MLP neurons of a small language model. Each row is named by its layer, matrix (gate and up: input weights) and neuron, and shows model dimensions 80-207. Each number is 128 + 32 x the weight over its row's rms, rounded and kept within 0 to 255. A neuron's up and down rows have the sign that makes its largest values positive.
After each neuron's rows, "fires on" lists the tokens most often at its 100 highest values on Wikipedia text that the model never trained on.

L8.gate573 [ 95 102 106 115 122 117 115 120 136 127 117  62  55 110 119  64 129 109 159 134 151 104 124 167  88 126 156 145 175 161 189 115 112 192 171 121 149 136 148 181 129 136 108 136 105 155 106  97 130 105  77  60 132 153 111 120 142 135 160  91 125 150  80  80 171  96 129  81 106  89 163 160 139 176 100  73 126 141 126 155 187  86 127 103  79 167 147 129 172 189 107 136 102 158 150 174 128  94 105 125 132  98 103  97 155 205 129 115 125 158 138 158 166 129 141 143 152 184 146 141 140 126  84 122 144 114  46  67]
L8.up573 [113 136 105 160  49 180 129 138 167 116 164  87 204  91 163 169 173 127 115  88 117 154 145  94 115 170 138  70 128 111  79  70  42 182 102  97 169 105 120 172 118 148 164 116 108 140 131 102 130 139 187 129 140 123 181 175 144 104 124  95  84 137  96 144 108 122 117 100 171 162 122 114 114  94 132  99 123 182 143 158 186 111  90 143 137 178  95 140 110 147 121 120  70 169 201 126 119 179 153 161  97 151 177 151  97 156 123 194 127 108 126 100 152 115 115 145 134 160 101  32 151 148 104  54 211  96 129 130]
fires on: " that", " which", " where", " ev", ",", " who"

L9.gate494 [182 143 135  82 105 159 230  87 110  98 131 166  82  74  88 119 161 106 135 168 158 140 142 153 120  91 115 129 179  85 135  98 128 133 124  94  97 147  41 145 182 138 111 156 105 137 185 147  94  86  59 107 170  82 205  82  42  84 113  95  82 110 172  76 149 120 142 144  97 156  76 124 170 139 137  62 179  98 114 142  98 178 103 141 118 149 124 126  57 156 128 129  88 156 124 105 119 124 106 161  81 143 113 134 148 162 106 100 118 131 114 176 138  94 143 125 178 165 111 136 154 105 128 109 152  95  82 164]
L9.up494 [110 147 137  78 120 134 122 170 185 168 134  95 123 109 122  65 109 150 138 148 137 175 188 112 159 166 129 107 130 115 142 149 135 150  86 150 171 135 111 125  90 126 128 143 140 179 164 156 189 116 108 139  90 147  91 134  99 106 184 142 134  83 142 206 128 104 134 123 120 128 118 166 113  88 106 141  71 110 115 131 173 135 100 133  79 118 119 203 118 135 184 140 149 102 145 213 163  40 150 113  84 156 142 158 147 128 129  93 109 151 165 125 195 162 119 120  83 140 126  82 102 139  97 100 124 160  89  77]
fires on: " and", " of", " second", "est", " C", "th"

L10.gate215 [114 119 142 115 110  99 148 120 172 117 130 167 116  72 149 101 109 128 176 138 166 112 160 121 114 127 104  89 154 168  78 161 152 145 152 132 152 109  97 134 147 127  63  84 122  92  71 136 123 105 142 143 105 154 156 113 114 174 171 102 110 133 139  92 152 138  87  85  60 112 128  97 122 104 161 128 120 131  83 135 157 176 125 170 129 135  67 125 107 127 134  93 124 131 136 100 115 120  99 130 175 197  51 118 191 177 116 151 131 182 125 161 119  72 147 111 116 177 119 135 144 164 130 100 180 125 120  96]
L10.up215 [ 54  95 171 109 107 142 110  81 123  99 127 121  69 117  90  72 117 136 147 134 154 183 147 126 179 112 141 150 165 132 157 104  97 128 188 127  91 127 118  81 131  90 112 187  95 121  64 130 136  84 116 106 111 126  95 152 128 161 172 101 120 176 156  85 129  98 111 122 117  82 116  98 147  49 142 180 142 115  90 126 152 119 175 122 149  79 127 144 125 110 158  91 154 134  62  58 154 121 153 105 118 174 142  86 132 103 158 179 145 133 101  85 132 100 139 163 142 122  88 136 139 115 152 131 133 138 178  90]
fires on: " a", " the", " one", " two", " other"

L8.gate89 [148  72 156 155 209 203 160  90 148  70  78 133  90 162 130 151 120 162  67 125 110 134 203 116 183 134 106 150 134 141  92 121 142 171 104  96 146 161 134 113 154  98 125 119 167 129 126  93  51 122 186 145 125  83 130 147 104  72 174 155 122 150 162  54 118 135 121 129  96 119 134 106  56 113 156 144 131 129  99 144 109 170 135 152 112 115  39 112 101  71 138 137 111  82 127 121 120 122 161 113 195 159 141 131 104 165 187 150 174 152 133 132 113 118 146 108 180 173  75 141 122 126  90 136 145  55 104 147]
L8.up89 [159 117 152 185 155  66 167  86 119 102 150 110 112 124  96  85 112  68 109 160 163 149 137 154 109 148 172  98 129 130 120 140 153 165 122 142 164  92 108  82  91 141 132 123  89 110 153 105 105 141 105 101 190 119 110 117 120 104  67 171 116 148 149  58 132  91 183 136 107  70 167 130 104  91  82 171 140 145  84 111 137  89 143 106 127 117 111  95 198 153  99 112 133 142  90 201 183 178 153 144 151  60  86  97 155 141 109 115 109 160 102  98 120 140 115 122 157 136 144 173 122  99 108 132 159  79 125 147]
fires on: "l", "it", " al", "s", " or"

L10.gate158 [203 176 135 124 169  75 170  99 109  48 137 155  93 164 178  96  82  77 143 171 152  91 134 125 139  91 175 109  66  53  88 165 201 166  72 136 129 121 111 179 113 111 116 146 152  80 129 106 124 144  64 157 148  74  90 104 120  78 126 104 145 114 150  86 143 139  91 153 166 135 195 133  69 169 114 132 117  96  85  99 154 114 125 159 132 135 114 125 100 164 103 122 147 114  93 157 113 131  98 102 156 125 139 103  99  95 151 122 110  72 146  97 153 110  90 110 141  64 158  97 112 166  63 162 168 100 131 193]
L10.up158 [116 179 124  92 155 124 148 126  76 216 185 112 144 104  71 127 128 172 100 103 143 148  89 139 173 126  67 118 164 120  65  90 119 116 104 147 187 139  91  95 134 153 153 127 128 164 124 170 177 163 139 112 147 118 157  80 121 115 128 111 147 153 154 110 125 177 106 135 146 132  80 109 129 121 102 101 136 158 210  93 153 177 131 119 137 102 101  71 182  49 210  99 102 133 112 133 122 177 121 131  92 104 112 106 170 165 187  63 109 101 125  92 107 112 152 124 127 102 138 140 122 178 150 130 138 140  91 140]
fires on: "2", "-"

L8.gate382 [ 96 137 111 118 101 116  62 123 143 121 151  96  72 144 183 160 119 124 157 103 142  99 103 122 126 121 128  93 146 107 131 129 180 122 133 127 128  94  61 128 102 127  96 143 112 155  96 143 127  88 161 138  63 124 198 104 101 119  98 146  84 134 157  86 148 134  35 114  72  96  73 157 151 190 111 131  80 127 163 140 119 157 146 130 188 146 123 139  77  86 114 126 133  54 109 119 131 184  96 141 153 168  92 135 118 147 107 118 140 114  70 168 154 181 160 147 104 116  67 114 125 189  76 133 127 151 119  73]
L8.up382 [173 106 169 165  80 206  66 130 184 127 174  81  93 161 141 102 106  99 147 170 107 155 113 106 160 143 137 164 132 130 163 165 169 125 108 162 146  93 113 155 145 112  79 111 160 101 103  81 112  94 115 115  81 150 115 192  91  90 134 131 134 122 184 186 192 105 106 153  93 162 138 123 174  85 125  75 104  25 118 120  93 123 126  85 127 134 139 172 138 109 133  87 176 111 136 128 179 164 137 129 167 130 136 109 165 138 201 164 137 171  87 127 136 219 172 113 127 164  72 146  98 173  96 109  95 128 115  95]
fires on: " a", " A", " the", " an", " as", " it"

L10.gate601 [144  55 123  69 134 158 185 148 107 109  69 109 103  71 120 127 142  98 112 121 154 189 117 181 132 116  84  94 136 199 146  86 122 101 108 147 188 141 159 122 114  47 135 214 142  99 148 118 137  98 100 100 122 157 167 122 108 126 147 133 116  65  99 156  83 126 136 166 156 103  78 135  61 116 154 113 132  85  84 131 147 170 138  70 105 133 125 141 128 102 120 129 205 150 133 188 163  66 127 146 159 164 169 128 121 129 118 101 161 166  91 126 104 136  92 128 131 111 124 159  76 169 122 104 197  97 167 119]
L10.up601 [133 125 118 155 181 193 106 152 101 159 107 111 123 116 175 104 161 152 126 141 169 106 118 164 129 125 132 153  79 143 149  79 116 159 149  99 181 110 161 128 195 122 108 147 131 126 124 166 155 104 114 117  65 132 131 153 121  89 146 113 104 124 162 153  84 103 142 138  97 183 133 145 121 102 103  70  96 119  57 118  93 169 126  90 119  75  90 140 133  62  86 143 168 144 126 122 145 113 120 115  79 161 171  78 116  99  78 155 187 146 148 170 156  94 187 160 146  75 111 131 164 170  79 113 144 133 125 178]
fires on: "m", " m", "l", " co", "M"

L10.gate18 [ 98  66 146 132  87 107 106 163  97  96 111 137  97 163  97 154 111 144  47 188  53 167 121 128 162 175 102 206 146 105 207 162 135 116 128 136 146 123 106 102 145 159 100 170 179 139 133 144 138  55 135 116 111  74 181 126 129  87 110 160  73 136 145 107 116 151  67 168  50 109  95 106  80 156 117 141 123 125  79 124  99 111 171 114 101 130 107 128 166 137 142 104 171 137 131 119  96 106 167 132  93 128 134 120 111 124 104 100 156 110  96 132 166 149 167 153 140  88 125 157  86 165 124  96 171  60  92 114]
L10.up18 [154 147 108 138 101  73 107 165 126 137 109 101 112 124  97 196 126 106 131 100 103 120 124 148 170 117  80 134 129 169 121 124 165  78 101 129 132 146  66 182 136 163 186 135 145  95 122 141 132 148 174  50 104 179 171 166 158 119 152 130 110 131 132  66 129 101  98 120 136 111 103 119 146 121 123  78 167 155 126 197 176 129 103 102 118 124 127 157 142  91 160  99 139 176 114 159 115 168 111 157  98 137 114 170 183 198 103  91 134 127 155 130 151 154 148 126 138 132 119  63 129  97 236 144 128 103  77 203]
fires on: "2", "1", "0", "3"

L3.gate129 [164  97 188 171 152 141 126 138 152  90 142 121 127  84 100 171 104 141 100 176 151 137 173 121 139 111 101 169 117 117  91 145 181 172 160 120 142 174  98 128  88 101 107 109 107 170 151 113 141 152 188 113  97  83 154 112  79 129 136  82 181 163 138 130  91  62 132  90 151 163 119 146  88  86 104 163 137 122  96 125  64 158  88  90 116 141 121  94 138 128  77 147 140  93  83 161 146 102 136 150  98 112 149  93 186 136 122 107  95 128 160  96 118 127 116 108 131 130  73 181 109 135  97 163 127 106  95 134]
L3.up129 [ 88  79 125 197 132 120  30 192 115  83 201 123 118  79  97  91  64  75 110 127 180 141 137  92 131 177 151 119 152 181 170 124 142 133 130  84  99 138 120 117  96 160 107 178  94 112  93  65 145 107 176 113 159 106 141 111 171 109  87 126 114 198 139 130 106 159 119 140 148 135 134  95 153 121 111 143 135 106 128 106  80 150 123 117 108 105 121 134 129  94 124 115 134 124 117 130 134 102 149 110 101 155 122 145 164  98 159 150 114 138  79 105 125  85 126  86 136 122 159 143 134 159 154 149 110 188 193 156]
fires on: "A", "}", "ip", "RA", "a", "-A"

L8.gate724 [134  76 113 135 127 147 160 114 116 107 144 146 155 104 148  99 125 154 152 176  84  99 175  91 143 155 177  90  77  48 145  72 152 138 184 133 119 103 146 167  96 142 108 142 119 119 131 147 133  98 102 135 118  69 119 153 134 191 116  36  81  92 137  74 106  88 110 125  99 164 171 120 163 179 164 117 133 110 163 103 162 129  79 135  61 108 121 148 103  46 161 120 111 162 150 165 186 120 199 158 135 123 157 206 140  93 161 132 101 124 103  91 142 138 106 139 100 161 168 141 101 171 114 100 131 126 129  53]
L8.up724 [174 159 122 107 110 127 132 113 118  79 130  57 107 178 121 140 189 114 126 134 118  70 131 124 171 112 151 166 137  84  49 111 164  69 163 139 128 125  96 155  85 130 168 159 136 124  75 168 152 102  84 185 178  15  68  67 164  86 182 115 127  88 110 104 139 127 123 160  94  93 141 169 192 177  76 166 201 118 129 124  84 129 142 145 110 154 169 100  76  83 149 109 140 163 154 105 146 120 128 136  95  77 133 159 150 133 157 118 159 181 114 107 134 143 101 145  75 142 156 147 138 140  78 127 144 167 140 108]
fires on: " as", " most", " Act", "p", " aff", " of"

L10.gate27 [153  58 114 207 113 149 110 114 161  99 125 166 173 123 100 139  86 147  73 144 145 128 133 127 134 146 103 161 135 102  85 147 155 167 102 147 108 129  95 129 124 122 115  94 112  75 155 183 162 151 141 174 168 108  94 158 138 138 197 106 138 180 127  85 157  84  88 138 160  65 112 158  99 108 153  71 154 132 152 134  72 116 135 138 105 115 131  64  57 130 139 167  86 123 151 126 177  97 180 142 144 174 104 143 126 158  72  64 141 159 170 144  67  86 182 105 131  90 109 126 118 123  68 135 167 129 109 139]
L10.up27 [110 156 129 185 108 127 168 116 118 124 115 134 152 188 137 181 174 107  88 146 165 186 101 102  94 114  56 148 149 113 144 151 120 144 176  75 136  97 127 108  97 157 132  88 186 107  88 225 140 130 142 100  83 109 100 171 164 108 144 166 152  99 139  88 187 188 149 101 109  91 106 177 126 120 119 165 133 105 112 115 109 119 100 144 144 144 179 134 105  88 136 145 135 185 188 107 179 169 159 142 111  93 126 137 105 154 105  97 215  89 127  87 115 159 114 113 169 149 105  95 114 130 123 100 132 168 101 125]
fires on: " c", " C", "C", "c", " disc"

L8.gate747 [ 82 145 209  97 145 188  99 135 118  92 158 153 113 131 152 149 119 134 135 121 111  80 136 178 125 132 135 104  85  86  77 151 133  82 123 134 132 118 122 112 170 116 118 123  94 145 134 118 130  56  44 109 132 109 131 127 122  93 128  93 151  88 164  93 168 158 108 154 104 144 137  21 138 158 157 100 102  79 126 117  96 139 127 112 135 184 139 165  83  86  90 110 122 176 132 120  41  76  79 147 147 132 122  80 123 134 115 153  73 104 146 188 145 179 176 144 147 120 145 132  65 130 127  88 162 120 164 102]
L8.up747 [108 144 134 158 122 130 139 150 103 178  94 124  92 154  72 147 135 112 136 145  62 140 135 120  94 162 132 139 156 138 114  66 163  88 136 140 132 100  98  90  88 123 118 126  93 121 137  99 114 120 130 114 150 102 175 132 153 127 128 127  88 124 143 169 144 147   8 150 103 106 110 141 183 117 152  52 114 116 110 140 161 157  88 146  60 161 158 130  49 126  98 150 136  39 102 126 131 101 133 189  77 105 152 137 114  94 142 170 133 149 162 105 147 153 119 136 111 136 211 170 130 127 185 169  91  97 110 134]
fires on: " ", " |", " –", "–", "born"

L3.gate641 [128 160 114 100 122 160  95 123 134 147  92 151 169  32 134 156 141 118 128 195 134 198 178 145  95 142 131 162  87 136  83  64 167 154 120  99 147 147  74  80 148 133 119  79 137  91 100 150 120  99 178 128 115 110 117  74 107  90 185 140 148 162 133 130 110  86 103 104 127 139 134  94 140  97 135 101 161 127 113 124 119 162 164  94 107 141 136 111 103 155 113 135  88 201  77  86  90 133 120 127 126 114 145  99  93 123 155 102 170 134 153 110  97 177 190 159 157  72  83 107 137 165 135 122 132 129  96 123]
L3.up641 [145 143 112 121 152  66 136 144 109 147 108 153 169  80  89  93 102  71 106 161 121 215 151 159  73 195 134 122 113  31 105 123 112 141 150 166  95 148  64 144 130 126 151 118 147  79 133 188 120 120 108 137 110 104 172 159 150 149 164 150 182 142 109 111 154  90  59 132 107 222  94 122 183 152  70 157  96 140 119 129  72 138 155  81 163 138 162 156 122 103 111 125 110 174  87 124  98 122 147 186  99 109  97  90 138 110  96 143 103  74 169  83 120 157 125 135 142 143 113  68 114  90  97  85 156 121 117 112]
fires on: " c", "c"

L6.gate624 [125 145 189 130 146 120 154  73  97 160  82  73 164 110 156  47 149 116 145 101 115 138 142 107  83 112 104 151  61  73 169 123 172 130 171 173 139 151 142 117 156 107 119 119 134 139 112 205 131  65 130 153 139 137 177 141 126 160 184  90 146  84 145 117 149 122 105 184  93  70  65 129 123  97 149  77 101  90 170 115 184  91  89 144 148 133 144 131 177 123 135 128 145 114  91 109 100  66 104 128 224 131 162  92 120  84 147 109 111 156 111 163 156 181 172 148 148 125 103 168 116 110 140 108 109 128 112  89]
L6.up624 [111 134 167 175 138 158 116 121 105 129 113  85 141 144 122 127 169 143 190 121 104 128 158 189 112 136  97 114 121 154 148 115 141 129  93 160  84 196 111 106  80 174 128  86  81 117 181 153 141 113 138  83 126 106 142 122 133 137 114  66 121 145 147 150 144 139 102 162 139 213 135 171 150 100 126 110  94 155 127 123  93 143  43  60 131 139  76 128 110 153 124 117  60  96 117 131  64 157 168 157 133  66 114 150 126 182 117 126 159 120 154  95 180 135  83 103 101  97 112 114 115  89 117 133 102 117 229 121]
fires on: " ", "2"

L10.gate638 [120 132 136 181 116 167 174  89 131 149  74 102 136 127 162 120 140 129 143  68  84 123 122 139 102 171  94 123 153  72 169 104 110 102 121  95 167 176 157 230  85 145 113 184 167 141 135 125 139  99 109 113  85  85 157 153 132 102 118 105 152 133 114 148 175 155 148 102  75  76 136 110 113 136  92 118 132 118 101 153 205  95  70 110 217 159  75 107 157 134 164 172  87  89 109  98 112 103 102 145 109 140 110 113 105 104  80 110 119  51 172 161 158 144 176 134 163 120 158 143  42 156 121  79 135 130 102 141]
L10.up638 [119 130 132  53 115 143 103 124 112 129  88 120 123 134 116 158 126 144 171 117 114 165 101 180 130 128  75  93 119 145 139 158 168 138 122  93 179 164 117 161 131 167 101 127 127  98 128 126 133 132  91 124  67 102 101 136 131 139  91  68  73 142 126 159 136 169 125 149  80  86 156 176 137 139 155  98 118 124 149  85 114 128 125  94 184 161  86 133 110 162 101 176 104 113 119  57 174 101 163  67 167 120 128 119 111 154  93 113 175 142 201 154  89 126 123 103 160 175 135 107 102 223 123 121 127 132 179 146]
fires on: "1", "2", "4", " ", "7", ","

L10.gate484 [ 73 140 123 157 102 125 104  88 113  74 149 105 147 111 132 155  89  67 175 137 130  77 199 142 181 108 124 135 161 125 155 135 128 124 129 167 168 139  76 113 184 161  63 101 178  97 113 146 119 134 146 109 122  78 155 103 127 115 134 136 132  89 114  72 125 121 108 103  97  93 107 138 107 107  99 127 119  74 137 110  59 122 142 160 105 173  97 135 179 143 131 155 117 183 109  95 140 133 182 180  84 141  80 109  87 119 130 129 147  86 110 202 124 173 126 105 140  95 147 181  77 176 124 101 129 114  33  87]
L10.up484 [121 112 124 190 110  84 109 207 119 129 144 136 207  95 147 121 113  82  95 178 143 129 145 120 149  85 159 125  95  82 148 143 100 125 101 129 168 127 113 170 160 159 131 170 155 128 114 124 134 124 125 149 152 145 163 119 133 152  56 181 117  96 153 112 121 164  95  78 154 107 102 121 150 118 155 105 139  86 158 195 133 120 178 165 121  94 114 143 132 149 118 188  78  88 152 134 164  94 135 141 165 117 163 110 181 149  56 121 116 155 115 191 142 115 111 142 132  98 209  58 105 135 181 134 145 161  80 180]
fires on: "2", "1", "3", "4", "5", "6"

L3.gate442 [101 138 134 109 170  90 121  96 121  82  75  83 160 118 140 140 129  81  92 171  87 175 136 100  80 179 187 179 181 109 180 126 144 152  91 135 122  89 107 120 121 151  93 174  99 114 145 142 132 168 133 119 129  93 170  56 107 137 140 123  94 160 153 127 126  71 163  99  90 137 170 196 140 114 118  93 128  94 125 170  74 120 134 143 125 162  74 126  73 104 135  99 129 131 157 114 178 114 168  95 116  93 110 110 120 163  93 172 155 117 207 157  88  76 119 155 126  81  80 106 126 147 118 154 121  86 152 141]
L3.up442 [ 82 117 121 116 135 153 105 137 100  61 154 168 161  60  99 155 101  69 142 137 160 101 169 150  98 124 101 169 136 119 159  83 131 106 105 134 176  11  81  93 138 174 161 109 134 144 120  99 128 112 158  90 183  62 167  76 165 170 119 112 142 156  98 141 136 136  55 122 133 139  79 110 141 139 114  89  72 135  78 135  80 125 109 126 140  91 117 137  93 151 117  86 124 122 176 113 152 156 137 141 134  91 170  96 100 171  81 168 110 101  88 113  41 145 133  82 103 109  90 127 147 171 155 200 128 193 154 142]
fires on: "A", " A", "a"

L9.gate155 [ 92 104 134 189 112  70 138  98 136 177 101  89 143 119 118 101 201 146 162 125 158 162 169 113 102 159 165 138 143 116 164 184 158 194 116  73 163 114  88 109 153 160 171 157 152  68 146  89 101 169  73 147 206 174  92  76 134 149 139 118 139 160 119  86 163 127  93 127  82 136 154 121 158 172 135  90 102 129 129  86 119 144 184 109 104 129  97 175 188  79 107 153 123 172 124  96 148 149 136  81 173 191 112 107 128  93 146 135 110 115 108 118 141  98 158 212 111 117 133 140 151 138 146 158 120 134 101 141]
L9.up155 [ 97 147 186 171  81 115  96 104 170 103 115 177 122  80 118  94 113  83 178 176 142 134 102 181 129 110  85 137 123 154 123  98 187  96 116  92  75 178  78 118 102 213 142 139 129 147 132 146 151 182 112 100 132 103 133 143 148 164 113  95 110 144 182 146 103  93 126 150 125 138 146 130 137 159 152 129 123 144 152 123 160 125 138 140 109  96 101 127 131 166 122  92  69 115 152 125 123  95 117 139 111 102  69 174 137 148 127 128  78 140 131 126  98 163 101 137 179 177 166 131 152 143 122  73 132 133 150 154]
fires on: "0", "9", "ing", "2", "8"

L3.gate396 [136 134 116 150 183 128 169  97 128 100  64  87 102 122 111 106 167 148  93 122  82 165 158 119 111 107 106  79 101  72 160 155 154 119  86 146 130 101 143 128 123 155  91 119 100 123 175 147 163 111  79  79 148 114 194 114 133  81 167 159  60 165 152 113 115 138 140 160  96 113 178  81 171  97 147 157 147 168 195 158 134 117 134 110 131 166 136 134  72 115  83 199 146 130  73 137 142 139 140 139 123 138 106 115 128 142 112 122 133  91  97 150 120 171 125 158 161  94  92 110  94 109  68 109 130 102 120 101]
L3.up396 [129 103  43 124 114 173 103 156 112 143 100 125 110 144 155 140  97 125 195 151 121 144 101 144 130 144 130 115 145 145 142  91 138 186 164 115 170 154 109 109  92  98  97  99 126 160 113 134 170 129  82 134 121 145 100 171 199 133 123 125 140 124 166 155 136 129 123 197 177 139 111 192  95  92 113  97  72 115 135  75 105 173 109  90 144  95  81 130 178 131 101 122 165 119 101 143 150 150 122  92  53 105 184 118 153  92  98 143 112  79 159 173 168 112 113 119 122 171 137 151 176 147  97 143  83 120 186 149]
fires on: "M", "m", " Mag", " Ag", " Mil", "ag"

L3.gate550 [ 87  66 152 138  74 158 155 170  67 103 119  58  68 156 148 127 140  98 121 123 129 113 213 125 174 136 137 144 166  94 126 197 122 123 175 153 175 130 130  93 150  96 115 148 143 129 141 148 105 132 150 141 164 166 188 182 102 100  91 128 138 120  93 150 133 104 158  96 128 124 140 154 166 150 119  95 158 126 192  95  92 136 173 107 168 174 119 119 152  81 142  48 140  99 136  93 126 117 117 150 145 142 176 135 155 143 116  94  93 150 111 161 107 107 120 111  94 128 121 109 110 175 100 115 153 146 130 141]
L3.up550 [128  72 155  95  62 168 142 129 100 218 142 150 163  89 127  83 118  67 138 120 109 155 178 143 150 151  66 116  68 122 112 145 134  96 129 169 105 149 202 121  63 154 121 111 157 155 140 147 104 149 136  70 162 162  83 159 147 160 109 137 138 106 113 146  86 168 148 129 121 110 126 135 214 129 153 111 161 180 105 104 160 125 147 106 137 114 137 140 115 133  70 202 149 116 111 153 177 127 175 142 120  92 147 123 131 133 116 111 119 111 135 145  98 165 119 138 160 116 118  65 136 131 113 127 111  98 139  94]
fires on: " Per", " per", "in", "ich", "and", " Int"

L9.gate363 [117 132 198  69  86 160 187 110  82 141 118  73 164  96  94 147 161 122 136  99 161  63 100 129 129  98  73  89 112 125 123 118 165 144 138 158 158  95 131 165 119 118 125 132 171 143 149 152 114  98  92  98  59 159 135 119  88 135 169  49 148  77 122 117 105 180 132  46  98  59 108 107  81 101 114 103  91 169 102 101 142  92  92 102 127 181 150 152 102 152 154  85 129 102 138  83 153 163  86 135 113  83 117 134 100 155 131  90  85 127 144 108 113 171 175 101 141  99 157 123  97 109  93  94 156  73 113 109]
L9.up363 [119  73 129 146  85 130 114 134 102 133 160 126  95  92 135 175 145 159 166 130 181 159 202 127 110 166  97 156 100  69  87 176 164 151 139 186 132 215 151 123 129 165 164 117 179  87 150  83 134 188 175 159 108 140 128 130  89 145 158  82 130 130 137 148  73  51 122 175 145 124 184 110 168 103 131 133 123 139 128  88 132  95 133 110 125 176  88 139 149 133 185 136 156 149 158 141 112 107 118 104 127  43 123  91  80 155 141 153 140  96 120 153 165 128  67  82  96 132 139 137 147 104 129 141 100 126 118  80]
fires on: ".", ",", " ", ".,", "9"

L6.gate672 [122 175 176 147 130 121 146 116  69 136 122 148 159 119 108  84 141 156 147 146  84 129 164 105 132 114 111 140  90 115 169 122 127 133 164 116 154 129 127 139 121 156 127 210  99 117 180 105 104  76 135  87  90 145 197 110 106  90 105  72  60 111 126 128 152  96  98 107  66 157 131  96 115 148  89 128 133 113 172 153 106 140 121 120 129 165 189 131 106 122 168 130  98 153 168 147 147 120 152 173 115 183 139 154 174 116  84 137  28 154 135 171 161  88 164 140 132 101 133  92 110  76 123 110 164  85 106 130]
L6.up672 [162 144 107  77 170 126 117 129 137 157 178 185 184 113 113 151 124  55 169  93 122 131 124 166 123 146 164 182 199 176 183 154 137 120 110 118 176 125 112 150  74 139 141 158 127  96 168 165 107 146 109  93 113 113 175 171  65 140 124 128 141  88 146  94 117 108 144 152 133 134 183 112 121  77 159 156 106 111 134 163 202 190 108 138 139 113  93 159  82 110 114 120 125 104 103 155 145 117 178 162  75 141 110 139 140  84 150 121 121 176 172 127 154  93  87 184  85  97 157  89 174 142 133 168 160 118 159 173]
fires on: " of", " is", "ul", " and", "ing", " equ"

L7.gate393 [119 144 101 115  69  93 149 115 126 101 140 111  85 127 152  86 149  98 140 127 111 152 138  84 157 125 136 139 129 131 148 124 119 144 156 109 140 188  92  78 154 163 167 154 194 103 188  84 160 159  82 127  93 114 107 151 108 104 165  63 129 108 160 163 142 112 109 118  76 141 103 208 138 112 130  58 157  90 124 117 122 127 172 147 110 159  97 106 185 132  89 108 121 189 137 125  62 171 121 152 117 178 134  92 148  95 132  93  58  82 133  63  89 149 108 159 174 137 116 126 104 184  90 128 190 102 135  82]
L7.up393 [120  79 142 153 172 146 140 122 180 126 123 145 137 150 135 174 152 158 129 156 143  91  94 108 153  88  66 132 122 135 119 108 124 108 159 130 158 154 105 135 145 134 105 172 155 152 103 147 141 128 137 124 113 200  75 164 146 126 156 105 102 123 225 144 170 128 130 146 119 148 150 150  98 154 193  77  88  75 134 120 177 162 146 180 165 155  72  90 132 146 178 140 105 108 135 114 117 146 132 161 173 165 130  98 146 128 156  89 147 133 149 124  82 112 146  97 145 117 122 131 140  98 146 134 143 179 141 186]
fires on: ",", "2", "ure", ".", "8"

L6.gate658 [187  87  98 163 133 164 130 215 103 175  77 125  93 146 192  89 118  87 139 129 122 121 121 166  72 158  42 146 184 111 142  61 123  94 123 140 142 180 132 128 141  88  97 159 137 132 109 108 122  74 105 124 139 123 121 152 128 135 118 105 118 100 130 133  92  62 114 150   0 160 125 125 125 150 146 148 114  70 113 123  96 145 117  77 142 161 127 149 181 146 210 114 148 118 106 122 140  79 134 108 167 134 125 112 183 105 122 158 136 143 140 146 129  94 154 172 188 138 138 152  89  91 142 120 146  84 116  99]
L6.up658 [195 120 113 121 116  99 145 179 148 126 130 146 118 101 155 149 162 123 102 103  48 161 125 122  96 145 131 167 139 182 137 187 157  96 166 143 178 151 101 107  96 129 140 146 150 125 123 139  98 139  94 125 111 170 140 170  80 199 102 104  93 133 132 113 126  61 106 113  81 135  55 146 138  53 125 130 155  95 129 193 193  83  58 104 140 163  86 179  80 137 137 122  75 125  99 136  63 152  81 172 122 122 120 114  47 174 109 137 123 111 117 105 137  56  80  45  87 190 111 202  77 128 133 121 128 138 178 115]
fires on: "'", "-", " ", "s"

L8.gate684 [145  74 163 129 108 144 144 128 128 137 129 143  82  88 126 149 161  88 144 107 113  50 111 151  62 150 166 110 113 137 120 148 135 131 116  71 137 164 155 136 132 110 153 135 144  97 175 159 155 101  79 174 111 150 126  85 125 104 164 104 101 121  89 101 121 175 125 154  64 149 108  80 135 104  99  66 107 149 132 161 169  93  96 121 150 200 136 124 110 131  92 152 160 125  87 156  89  66 182 118 135 106 155 147 131 148 117 103 117  86 115 127 153 123  97 144 152  67 157 180 102 142 122 202 210  99  76 111]
L8.up684 [157 149 134  83 149 171 141 120  82 138 144  99 118 185 119 119 137 176 129  59 136 164  88 152  84 122 131 120 138 107 113 104 161 155 126 164 149  99 168 190 137 117  72 108 124 147 116 152 143  85 132  95  98 167 125 121 182  79  91 104 154 139  98 126 127 102 166 161 160 139 155  99 124  72 122 107 127 121 111 107 104  93 129 105 135 144 122 134  96 141 119 145  56 130 100 158  45 161 134 144 144  82 161 154 126 142 124  68 167 114 109  72 139 141 108 172 179 123 110 115 158 109 140 109 111  87 135 137]
fires on: "1", "2", "0", " (", "6", "3"